config.yaml
num_hidden_layers: 8
hidden_act: "swiglu"
rope_theta: 10000.0
qk_norm: false
bias: "none"
parallel_block: false
init_std_o: 0.0
init_std_up: 0.0361
optimizer: "adamw"
learning_rate: 0.00159
max_grad_norm: 2.0
final_lr_fraction: 0.1
MLP neurons of a small language model. Each row is named by its layer, matrix (gate and up: input weights) and neuron, and shows model dimensions 64-191. Each number is 128 + 32 x the weight over its row's rms, rounded and kept within 0 to 255. Numbers have three digits each. A neuron's up and down rows have the sign that makes its largest values positive.
After each neuron's rows, "fires on" lists the tokens most often at its 100 highest values on Wikipedia text that the model never trained on. A number after a token or word is its count.

L5.gate118:177158092200154141123145124153129092188134153087083141143122106105058133154098091126126091145123107112161168096133199128143161124101124153133119127117094072176192138131181114180144070151160108095124149142186111121131113108117129086091143135072087117163124104117158151139148089176149184097184149108084113115116146131098095127086080144149086110145161070176107123119146092082125096100112
L5.up118:163077095138118156145137155114109151171145123159139130188060094143109101116135162143147121135110126094120101072208131144137149128139156101186187147171159124093047111123100136093206079160129112140091112189081143108117100089165068127111093123073051129096165103111114185113163143145128171107163150167148148155108166079163156079200096072182090097170114110096102083082133174161144116094111
fires on: "ue" 20, "ation" 9, "ent" 9, "ul" 7, "im" 6

L5.gate181:115140133091107083163157131157171078108117174086139158192124108158110171110085117193130212130155143085042145149124097139119140139152121146116173131150133114174133163111135122134143142104104145116228122181118132162167142132116130127114148135159110171062137111104154150145118097130119127113143117143160089169217089098113073116121201137211157136104128145144111136184099112185144086162184
L5.up181:146131083134120104135141125187115141172191146131143110157122148069130098176174094101082175102185129132125216154076090086133156168103095106125169108123137174115129118137174127122096137203143177144166145121118181172104154111160138191101128098208167130123114108102120112153129104136153124108149117139147125159108113119107121166137133097126146141172144139145066141072206105228138092113108
fires on: "he" 19, " P" 15, "–" 13, " cl" 8, " st" 7

L5.gate415:122140142157166123090170160172120125132079135171115128103167135100094146135149084120101166219192091063120153175096174108131170097129152107135081127148151091147116171115096108156095107144084179170157145135033145153135091080116164087152092136186180136178169148121102118107164070177172173146103101096088143111130183153167132181144116080150140110129077100148131105132112166145160094165148
L5.up415:130127055117096203142151155124134081149115167094159134129139090111159111090196135118085181157133153181151126149107198112087140129138170137149142176092096125172100156125142090198137133180155151102181202122138149184140141128182157157111177141129151130100098153169127106108157085127160097103150106087132153122101113121172195152071145151160101113146127136109108129149158153114106161086121
fires on: "ig" 16, "ut" 13, "anc" 10, "ult" 8, "{" 5

L5.gate246:082102076153089102171084153139127151186110116096090114094180113086112109082090063148130131157114113126067121166113153131132161111064142153129185116082114160142120127128101054114151161135082107116128124071112092132159081092107126040178170131127145128146131119190101106183081152102088090186119151110128168031184182208174103174136130103143116146139159126129119054195120112115137115152112
L5.up246:215134132127123198091139131107190131098129069143123089160100079076153110074105151161125080075181150107156159139209158124122121119083160129135074122116140109130072122141108101147105164154109140173159091074142151139130120119190123141067122143107118146152117080116132168081144121131065139086170125147093123164078093145185084170123133161115157119132083184105094143167101152127147166145086
fires on: "os" 13, "ort" 10, "ord" 9, "e" 8, "un" 7, "ank" 7

L5.gate59:090150165103118172125138117104129152050175175090138116124122162053139131174126082111118132177105121097167112146138144060105094109110168139129121138146133174073168116146144135120105132196081129134116187157143109159127128099086127119116119133140191098103101065036190109129103134166122096103145094192092134141143101102151163091127096095087135152210119087140206118103107127224112149076118
L5.up59:088152203090099106097152118184063118132123142115133135150189177075169128119075134180136103152117111149064142130189097194123148099168097102130175119143123127085126117073189118118145109181167099137150203106087082132115119129119155147106197094149098144079126117138129090107071173169156134032151159151142148132109091153116131090114119131110155143142145152142154092139127173098133088092137
fires on: ")" 13, "}" 12, "e" 10, "N" 10, " /" 7, "29" 5

L5.gate489:065148166127123125131169136151206168167135154082128145084163136113153083099123206145174130082168171148128140105146171131073102124136171094108130116101110146157122141074054137102190160126144133136125139160160110108149149093177149134106077113146055043156137168102117134095057162145174110055119101113136097172135156103112122181085121075156095143125119151182132107148144116197114173066111
L5.up489:113073085112167131151169095169138158097145151126108149147130159125105085127124126146104141108137172148140186105101157139137177111124147138153152157118095180129106192168105102097078165135112140122101133140103090121170136123147162200110113116160116141116164112101138190119121146048111080082097130125112053144190173112174150162128168152202154068139128160145096127162079128199144147094074
fires on: "oll" 17, "il" 13, "ay" 11, "ion" 9, "ied" 8, "ill" 7

L5.gate426:126115056197146193113085140116151197126151056136028109134121130075112127137113101123080157094149137158113138158136129113140094111152131144120128120112152153167111123153126138072078145173139159103149118147117111121122157125147182148131121099125151095119169169133103184084128121142139150112142077161188144128122152120113114090087087097109044118110165111078077073138180094137054148110092
L5.up426:169125119055087126159123098123144124129114117160151081080055142170084130153123142142107079105142180112153092120102151136119161127142133101091118098142104119122133124099083109166136164117197149100138110104055154110136097147157154100149083146103154158104182182135117104162115171125207177130156130161152089086091137110121093186119149134035101138072158175094140126085082100115113194153115
fires on: "on" 32, "et" 10, "oot" 5, "n" 5

L5.gate243:112150169140159146169146148186102120101153120203114127176119113125146111090167156138119116103114106157069095097121085096139114112133190118160156127161143224178178160151115098119083110100130148153108094092112164148134092103117041113115107154098208108144163067150090118186115157115139128130091105117134137189079104107140148075126175130094115112163099099092131161114111132155136121168117
L5.up243:075167152118147142145169146125156139104119143145086170089105128117164128139158182097142106169098150180099111083133172145098155068171128160111167136161097062215196179140115132144098128109173124074121157135121090115112067123091102125085185138185112115161107151140178069168150124174113067183159146080108115132111130106077142119099147098147110099127163088097141125116110087110069140072101
fires on: "ro" 37, "ab" 15, "ra" 7, "ar" 6, "g" 5, "hed" 5

L5.gate170:123145094144149151194121140185121153135096136069112077150090107080081118100155108121134126124122116124133139135096106085074046072041169102146118120080111149163135157109133146171149126087080140100136148103140162099131159104139147118169053165142118104170086095137112090138134135144123103134120120125185100114109143144110169141132146175179125100138104144104175174150136096121128123146092
L5.up170:134051100125115162148214138119064152090103150109098061087138092107152148119153169040107127087084110101146151168140122104115123128117158073152110132106129151119113066143095160102111124096153145107089180088087128122125180141151143097203098118176125134156119129095113075092150128150112104102106143118154159079123081118079147092172170098139134122133135117089158132134111121077091140169089
fires on: "b" 27, "ib" 11, "ab" 10, "ac" 6